{
  "n_layer": 8,
  "d_model": 192,
  "n_kv_head": 3,
  "vocab_size": 4096,
  "activation": "gelu",
  "init_std_qkv": 0.0439,
  "init_std_o": 0.0439,
  "optimizer": "muon_variant",
  "lr": 0.00289,
  "lr_mult_down": 0.7,
  "lr_head": 0.00939,
  "seq_len": 2048
}
MLP neurons of a small language model. Each row is named by its layer, matrix (up: input weights) and neuron, and shows model dimensions 96-191. Each number is 128 + 32 x the weight over its row's rms, rounded and kept within 0 to 255. Numbers have three digits each.
Before each neuron's rows, "fires after" lists the tokens most often just before its 100 highest values on Wikipedia text that the model never trained on.

fires after: " ", " a"
L2.up83:158168154130146148094109183173204116106109088191101190152155101101185138157061188057129130136105099153206121148122151179160092146127164127060102090132154183105106096137086160099167165143087105156104178122163120127079102127131101039141104126176093118076132055109133100158107130167159129111

fires after: "born", " ", " from", " (", " between", " every"
L2.up630:116146135113074123114053157170116126137162125117152131137099185142106140120166078159129145082175118142137110163114086112116139153111127125113122096112088117111130130167148133114110073096046135109179105154192131105071112156124104109100150109126083136181178086108085143166101152129130106182

fires after: ".", " number", "2"
L2.up1088:120166104141166121177155190102005149124176128130154094134125117145111066137139160088109109104096150115149122108170164084110175060109112103144149101084110126121137097162132122141148105117112176091164115132084144128146126132145155132057147093174145133086103124132134117117115124113092064105

fires after: "In", "200", " In", " pre", " inter"
L2.up394:145156171191134179102036068154089054087151153213117138140121168144140140141118099145132139106156094150120150142152108146149197118154126135135129137098129123104093176157113150138129101139058112132139090161142121087189154140143125074162110115167180113117136136114092093142153119104131172160

fires after: "201", "\n", "199", "197", "200"
L2.up369:114161168112097181104140133166169097141076080137149150129120181134139106130096143191147145107128130158116187105089108121141140116087130129174126107118164109138111152104128194129110167085075128094165131173112085104150150081109096127099121100066133126122107114195136096116087120122148129129

fires after: ".", "-", " exper"
L2.up661:182125107133153117136130100146060129190126102108136157116137095138143172177140131135144064157122074117121131152137152135189079093158150157132139146160124093145149142081140082172139134125090077111097213160095149071106134103047135160156078093146177165138112100117062140119177160114141137147

fires after: ".", ".\n\n", " Al", " Des"
L2.up469:183075085144148156102102142150140147131172126123087121111131150148156170177155183181121124085069125135110099131157098131168128119114114099096139123108172170096069136080110120101136131118113152071139125080126120125195080135136147215063178131106159149089123072182127144093157104121165081137

fires after: "199", "196", "198", "197", "192", "195"
L2.up76:133116110149123122149121076125128112158122141117135190112072146131167112142161160105112147140117115147151129074082097137104137094152139125091084123133168114164096111189086101132170134161168131155101126155118167113137146224101150119151146166176143157117213140182161128083104124067153113086

fires after: ".", " However", " however"
L2.up625:084118116146124109223134173149107114070134115160074111130092086132134155147138139131139233145082152170128147101135204110123105125133144058138086103139132140140105161148102069087158150139129123105164143139080156069116096122131171148073102113112113154097130159143153145140141134178117141185

fires after: ".", ".\n\n", ")", "==\n", " ==\n"
L2.up778:153100113136050150128134159100137135077115172155116121100176169179073167205185147123091166140119132168177098121141137112165128094141151176148139172102187133123104148104105109158172158097147159107167141122177026170088146104115101123129131138153154212103064129163110073145126106119126141154

fires after: "|", " ", " known", "200", "\n", "197"
L2.up388:130090094120116139077161122199146153140137132155078171125097119147132119097109109214089114135105151120160122121138090072174110075118128130118131164135114162135188135097103114095083132108143106150195105114099110135138123212118132155120084175139202148181137111190155150135113054150140223134

fires after: " (", " \"", "===", " b"
L2.up886:185102177162124133093107128078173168083087132084155090137145098124094106125127100169167068076133103107158114087164137123141138143158152116101115097138132222147081110198144155076117099149084126167111136156112151194132157086149089108116122108147070186168180146144150172122149083182073137143

fires after: ".", "W", ".\n\n"
L2.up901:109164155113102153121093100187089132088087096127111096158119125138121078127134189139148115150086094141165156137107136132144096123103110119112117176086180118158185092099122174125045147128112083122164180145138095145197116147161109156112113177137133079069140122128099136125120140198098109144

fires after: " ", " B", " ("
L2.up357:128166125106155111059128142059187140151127155185169049150102096132146092143084109161094168114125144109147112124101142121166079109103166158127017121113144173091157181138153132090141165105105122106084082181101164158133122154166078148093159074134108140080088103144114096093064111100138145149

fires after: " ", " L", " F", " D", " (", " C"
L2.up344:137132084098091108142114150076128094091139141149130088152047084131195146152178129138129173061135137117090172120148116131149121172123075140192076135123108152153115119089142179130102141172171107180123099137120114133195135159136082099210126166138149121133132137147120140103140137106133150083

fires after: ".\n\n", "-", " |\n\n", ").\n\n"
L2.up126:158128148155132178136103110035129122099160143167115099132127086161135056131119144091110142102147078173204150111139111141137079137085126120154087141121168145104126101113136109136056188106143132149141083100164113174137163160090124095206165154115122142089114120075081108165073153136092140156

fires after: "200", "201", "202", "199", "195", "198"
L2.up737:106124136136099113128101154116142110185142106198147134126130143184084151132144138128134087091160075152134142107138197158105146110104136134102090127079107136118070166133133168118134120095109133168106114132131166107182165130104127121137145175198141089154123111117140110142153148137166098090

fires after: ",", "v"
L2.up349:173111093149091156130087120130132102174083126169120200102125135103200186133155123129152120146135121120098113093096078104063152168182095138148109191209131116132213147141126116165091120101158135112093122131133128109205171166150105153133155106120157164145101180185166111093094128105160120119

fires after: " ", " P"
L2.up183:133186127118104138106165146141170094101159116116147113166095166087106168174119169099125106110152103121161133160164170102161138135095143091101146132126041156090160153098143144114145141141115099125037125120119132136104145155167122131168172106132087072080147149164121111120111118118159098067

fires after: " the", " one"
L2.up786:143113117133091137067113174094128151058116142159165139179108084057107115137134116165158075121131149109076099164180118096164159140166089104096106135098125132116133144142129116055109138141115194069100114162108151193132163081131160161097118100156151108154151078128095115128143054138125108096

fires after: " (", " or", " ", " in", " an", " \""
L2.up429:171152111140151151118150162093125102128146073113142135110103255113158109116110078100154169106116113094111116094099109080111164189125114135108106057071140169096082149108098110096069090092129148135094126106173163126166195116102095132094153135146115113076148130119145115114141071126108146155

fires after: "202", "A", "201", "CA", "E"
L2.up452:132095195155064189078106096112115067174122122135079120152197098086110129158138157150157136087102114148152106165151122107102073119119138084158149090139107032075117136125159119154178195118136146189139145129151144206121104095150093140149158079155144144124129119100085137163132179090131120087

fires after: " ", " Al", "ms", " Em", "The"
L2.up1083:158122112166131078143088173145198073077089125139146189113106116131131104118059113151116091053086125102106135109107170121099036123120080106124163141120116200170123103129106141105108113153090140168075121170070107142160112141117174117164130078192126103128166133164174147108135075152098144181

fires after: ",", " and", " but", " r"
L2.up1031:173167085134150112124199147077134167142171096107155101152161144123096161106131173065090092185154099150138088116144153105135116087130104111110100077157169105183116098135127135108153133137123109137125134117155133118095154151165130205143149144100114115046119116170142096080083100125071114119

fires after: " ", "In", " In", "-", " in", "."
L2.up254:168103101114139120150122098140155103103152166181196075099158155120201069206061092117163169131129150116091097084181098112090156154099089135133075149145096183111139132129112161128124127103134165130103109138160118126159107148196124104116130123104185120094115106169123107140145069083188106088

fires after: "|", ".", " (", "4", " |\n", "\n"
L2.up196:106117172140106124097101152095134140160048152110073176154124148124103144142143103141167150154123190123119182178072157116144067110166120165149096107141174121121124164100156121103121160099108100121105153134144043063155085088152116158130153123129081115138140126136148110069090165147152160127

fires after: " ", " |", " Preceded", "-", " member", " Succeeded"
L2.up767:104094114168147105107146180143161156140102070128102096120105163140195153096124141141124079129129132122138132130072143173209143173194128090135080167140141145196088099074120150134148125104096186120176141176109104073181104154111124147126144083110143112171161110122138108076128073190090169136

fires after: "200", "201", "199", "202", "190", "193"
L2.up624:125114119060121106168176152118080160106099112091147129125135119108098093154159193165125053132115133138146140124148101123140121119153166092128157103172101143076111130139140125143120093138139134079059108118099099123142167148168147169110156164169173078117162125156103178136097100133167104081

fires after: ".", "|", "\n\n", "-", ")\n\n"
L2.up336:164124091144136130071125152130122176153113080135156116151192189149096128110117138175095148213162137173116097202139079122210092185132179176132098137153096138142087106115119116128163073106117081104157190094167082110112150164111116162112142113128175140133122174113109068094100082145085168108

fires after: " the", "200", "'s", "201", "202", " init"
L2.up510:127120145112152151153133089119133095160134130157162114141097138126083115109125143102095063092173117110126105119163144094140111099130131146144175136128139116091168136161108110145096131132128086099146102188183104165120167055129131173106122046123133112129131114146087124072092143091105119111

fires after: " ", ",", "-", " (", "."
L2.up80:071128149194120117149121094122073118155093159121212151142106148203156127134175123098143117118179159082123091141095143111119125128085211167162096186103099110130155105155117120133113111141085092096126121141175136165170180105123120103118160141131167163119128143129075117141105132155131138167

fires after: " ", " P", ":", " the", ","
L2.up347:111103146180104169132136110082106146110163157138120156130142075139119073115081110081121114147136151108093122104137139101166122148071059125140148108147098116092157124083101140149105109152169144118092123106169153166148142143141137149109151054147120221108192139097197074074142120104108125067

fires after: "194", "190", "200", "198", "193"
L2.up761:119103162038135124059170134140143146132122056146149130139092109150143142147143161160115145110141134110113038118106154125153143090116114113086113180138098161090138139145109077120127103116145097112156090157040151068150137167168128190114083086157236098132185145147113093129104073142207152184

fires after: " In", " ", "In", " On", "On", " on"
L2.up817:118155135147157106112071104081111129143142096206163149088053138192115099144111134075133145162144146182156139098075087111124151117064168127090111136163155096114087097145134147084088197174128161123075160093130121097108167129106136167152150179151185117129138067112145134121125177094170106113

fires after: "197", "200", "199", "196", "201"
L2.up751:157104158126100109178119087149152145113137114151116139085146161110061182209134122099132110058107095107066111118171127150167129144107139132171142191122128129137116085209115126162137124156129136155127119192136126140141140134174155120025190152128142149133121090130152118161111198106133105103

fires after: ".", " ", " and", "p", " ×"
L2.up642:144116079118145106112138149101136177162090126156123082164081090118142083157177083139172111161108119114111147115144182114124079147147134090084068204118106129168124184112152103112155118107154147115126137080173175125157174204146115120160129056121163172150060196122101104173132135118136131169

fires after: "-", " |\n\n", " |\n", "|", ".\n\n"
L2.up651:108126153189127175142125118150117103131123163165084070185118134198095160117151083145175127135107160127145101093137118138104096108142141100143090181122174127177082138145069142062192053127172123136159087096072051151193119075153119140172145144121148190114141141137082074201110161149079123099

fires after: ",", " .", " a", "',", "),"
L2.up145:150144171145116133172110136115120084063176093112173102187128182122129070103136141167136123159087145130125142159140130107151130178117139162156101134169147142111155171114082046098127119145125127100117131172097102135136085093184177097115106135157091125117111168121086075091114058128138169140

fires after: " ", " (", ",", " r", " −", " |"
L2.up655:167090131150094137107180142071142146179136182136177139142108150082077174175132156181184076190047108128167122103159129104168129152139141170134092126125196150142104143174155178116137133109140144063129150092193099104087128152131137139103132122128134139121086132128166174081055065166096129120

fires after: ".", " Des"
L2.up768:139079088188062156182132176132120128075141102152118081087141116107126162144141114071095158122095114079106098168131190148133139141102068164135147073122170156172107146162163158147098113124090141100113137097165085125108128096181144135153126181128136146107130119086124109122146175155127107120

fires after: " |", ".", "|"
L2.up845:120134193097093148106149101129076147137043143174157097109168119171154102086169156105088146145128087132146106170140145092091150087130062109124085170084169120146141133114100157103146112146082187156149099167135159148186162124167140121105159062116059079077153133124145120144122114144125114131

fires after: "\n\n", "-", ")\n\n", "|", "S", " m"
L2.up323:133108109166105124168096118157117128121129125109086128152154127172136110129144133137074130132101150113146101150086083130229013184120123124173106128125089065135117074190086170132094066115100160105128156113134103117119129128151134156139146153120124096127162155124104105121137104117088154105

fires after: " |", " (", "-", "S", "A", "E"
L2.up201:150128152145085127073150140137162144128111097118114046144086148139145192080112168171072134119092116106100163089144161134142140078134193083149078117064184188140117082163096138108136116125111111107157055136171122113130171087101123126123064123178065175083090115164072178144140145146175206097

fires after: ",", " .", "alls"
L2.up1035:110084149159166093167137148065095187137129147157129165120086087085131109126133167080100093167137154190176108123158118107101169108141174164177061140102142176096134131159133142084172198132096111109101163193129175106162111127138076132060108129075176148106055184121103157103093116098165156114

fires after: " |\n\n", " P", "\n", ".\n\n", ")\n", " p"
L2.up558:156164151130066102092174120160134160109081163156196129159133209167125106097169141197190175035148111091131078146123137159133112105107093083124113150067177112160158107148073141083152131131159145167098152150064083117148157160125169127074171126119103206152117108094115133177215099136130097136

fires after: ".", ",", " .", " ", " h", " sq"
L2.up730:155115163139175139163124129156085073084170097089155097100193081110079095158162141181150117180128091116120078134126137130147130089105158118141127088097100134130111120076150094090144163111154043107174112180167152132109068081159153113092118095126148113095105125106098131187124115111151127149

fires after: " ", " (", " Ag", " Wh"
L2.up762:133148074107194140176067113056157152074110126182174112125186105151085151175178132106145100138151101159176094129116119120130138191146132080130137140137140147106115181148104113069211107180122068085120132100080185182096134179110082166083136089186094160101077156160061136100158162142126107115

fires after: ",", "-", " ", " was"
L2.up633:131136093152157095121134152064123167165142072137125145141159109159058108155165148076145170117121111113083132111177119110148109117163109129122053161132142176119150111094104127144172095217124115082120126145159147142110119149126133192136102128148100170082107140136145104120136106151028146126

fires after: " the", "201", " Jew", "202", " Dan"
L2.up870:135049110079119092171176102128140137129101102122113128172155041151146171127166130116135111110124167163150163137124092121166145097155147165102131170124144164124118130144071147157168163130112101145101134079142121110095111106150145148128106134195144135133140091141133151088138117135103145127

fires after: " ", " the", "\n", ".\n\n", "\n\n", "."
L2.up296:168104109204112155105090100082108110157101173158097195117210125107099174186109125169097158115146125128115122108129102111159112170124122154086216113130152132117113122159058055127153140114095135134178086100124107156167118149140121150160197129136137119137163119104150148116116100145051128141

fires after: "201", "A", "200", "199", "\n\n", "202"
L2.up439:098113113151011156142068097164151122145172148133058145137098108157161107128136115144163160084167156103095181178080110107163167135127107131162097131140191150130118111126117093117132163141112131125122136150147089174083111126149165191142079100118082078100161158130119112076159118147122138070

fires after: ".\n\n", "\n\n", " |\n\n", "-"
L2.up272:143096154099186183150120077112092074137162153161145173113109113160143205161138131110136236112150189118145092111108154135179122133120135177122126207129135155155120133116117128072156163150129140138122123110121147129144067132118166097168181116075102157117111086105113129149119089059091173115

fires after: " ", "202", "197"
L2.up21:095067151092142084181086114111119102137138099154064106116156116106159181099129123109105159088143100096121151119096146168095071166135184083096123152126169103208129100202130170122136122140127034139109142147151190110142067102111135110140126114109137104160086100075095107096208149107186117153

fires after: "born", " and", "-", " -", " Des", " –"
L2.up1000:119083072173130118114150173086143154139163109167099099130124130159116104142147123106122153102115136150122171133174080074160117118130167202136184121149171064181141111152050123099111144094148157181087175115103141097142141132161132133182138105135159113132035127132064139134116134132171110117

fires after: " on", " On", "On"
L2.up545:101092158139144081137090159138124143143178151180105124152084142130151099080130131148141098086065070114113190110121153150094105081108124108189123093132125183156122137070130152078158103170140171096103137101081174094118126124126138095075166147135104138197163111075113124134150152162123092111

fires after: " ", " Car"
L2.up104:111107137177107180174096108061078129121140119145108136109149141133110086120143153099121149096115145125088143143158128141185115136127193136107122158102089118154126163123119073126139155140116157061085099136142106127134080091086114101121158137099232140180061162122162157084196168105103121121

fires after: ".\n\n", "."
L2.up600:142159126100073124121097197144159137072111091162085129133166131104126121104113166184117108166122137096176111065140187071071130084138131144100135091090168080145135139139155142138152082137141092144149104157138170091092165152162089186126093121138127153077091136150139121044178112188065165166

fires after: " ", "imately", " was", " over"
L2.up341:091108079154125129086132150175167085134181125117070110107123104137116136131169092162194144076159085148152184166150126085147175122064126091153150101100072149114152149139150139124169172114136130141166131094167078144170094079176151086115072198191137109154108103152154216098120160152084143077

fires after: " on", " in", "31", " of"
L2.up316:158103151080104116135130111127120118123140166172158127127086151098132152173151129136125136104130108146089129152114187141075144119109146056143083135118110151139073127078188139102139091136208121129086096049104163165138149103132116060097100162141095125142163097141176134105150193118123142067

fires after: ".", " P", "9", "8", "80"
L2.up698:150112103094136123085123112205136125138059068098107090100156149109141126172097148151156150157113154162058117125096114128123144176117116109090126178159103097108148151123138096161112163130141115153143126168127130109130163140134089143158109127109106095189150155118109138121076143155111185141

fires after: ",", " (", " the", " footballer", "',"
L2.up68:095099129122128097182158155147117120093186108108094114123125082099119129149059144121097120123110135183198114111141164088131115122196105138095164102152163144106163112118131085128130120076124115134110168107113122110117130082113174162174115176144142159126109206133148135053107106118156106099

fires after: "-", " |\n", " was", " L", "L", " is"
L2.up711:036120107148113182088121106115119088072163123104052116173121143165085114181122132127101141128134139108145154146123176134164110108127093140137098140093141174159127184145129160119160096108134145163078100139105178110110111185126126074196134123091121049164091088118109129069148188146090115103

fires after: " ", "-"
L2.up82:032140076130119153126207107107133102115099129150165129116130125138117038113161105145087128124161131146120166098103147187117109115067178124130133146075108131179123086134069149127126121125106042096140124153147167161108093150171122141145171122113083067164117176178106168136128113133139160073

fires after: " ", "-", "'", " \"", " Y"
L2.up13:126145153140089211136077146159135139074126134109144111149125055152105143128178160123076116137134067138093169136111114169186105164141100121136087156145117123184164100074119147028120124121153129150151164134085167123108169117139162157129132107168115150181127104119188100104105086142069111077

fires after: ".\n\n", "\n\n"
L2.up85:135142167116120165119142091208122113169163121184065132100058087120148077147117144158084162159134145110088139143068157174093108102090181155096095145138128133090089159164139132156128156101117106076139144140092189102133103131118124190160152122139186133140147161143109111117164086193141103087

fires after: "200", "201", "199", "197", "202", "0"
L2.up685:096120194067137117136113128120104093125116116119143184124112110120115143107106108058104143101196096107123130105105142161104123150124182120051118108076045106193189118135151128161130154205123138120123133160168060179122139110147133138132103149192153088137199114126092154133130178088219139125

fires after: " the", ",", " in", " to", " a", " of"
L2.up7:198144104094133086145115122100087158126136130177114179093112120080145091143119057130087141154129135191135145181076145101100105140103174110116059085184137173195091134142158073058150066135153136092092169187127137107149168170133112156094143129108090192150122137122111130088120171139138131127

fires after: "201", " a", "200", " the", "197", "199"
L2.up637:157137078117076094142087110093099099109147131125131133125155100153118173188153134133122116093108184130099172123146078097130117126126179160150163083159067051083100086184130110109143148123114105131142186149162122071116160128156129148117132115152133148102122091133104110093163129113142126215

fires after: " ", ",", " s", " footballer", " S"
L2.up40:155156142137140118193126162146122130153125120080077201091180112114111153116116147108122129110118116096152127117158108099119104177129120144175109073123082173202081098085121121102075117130143169193063130162169135091101116125117173069116132113175100130127183144109113179084102148129109106134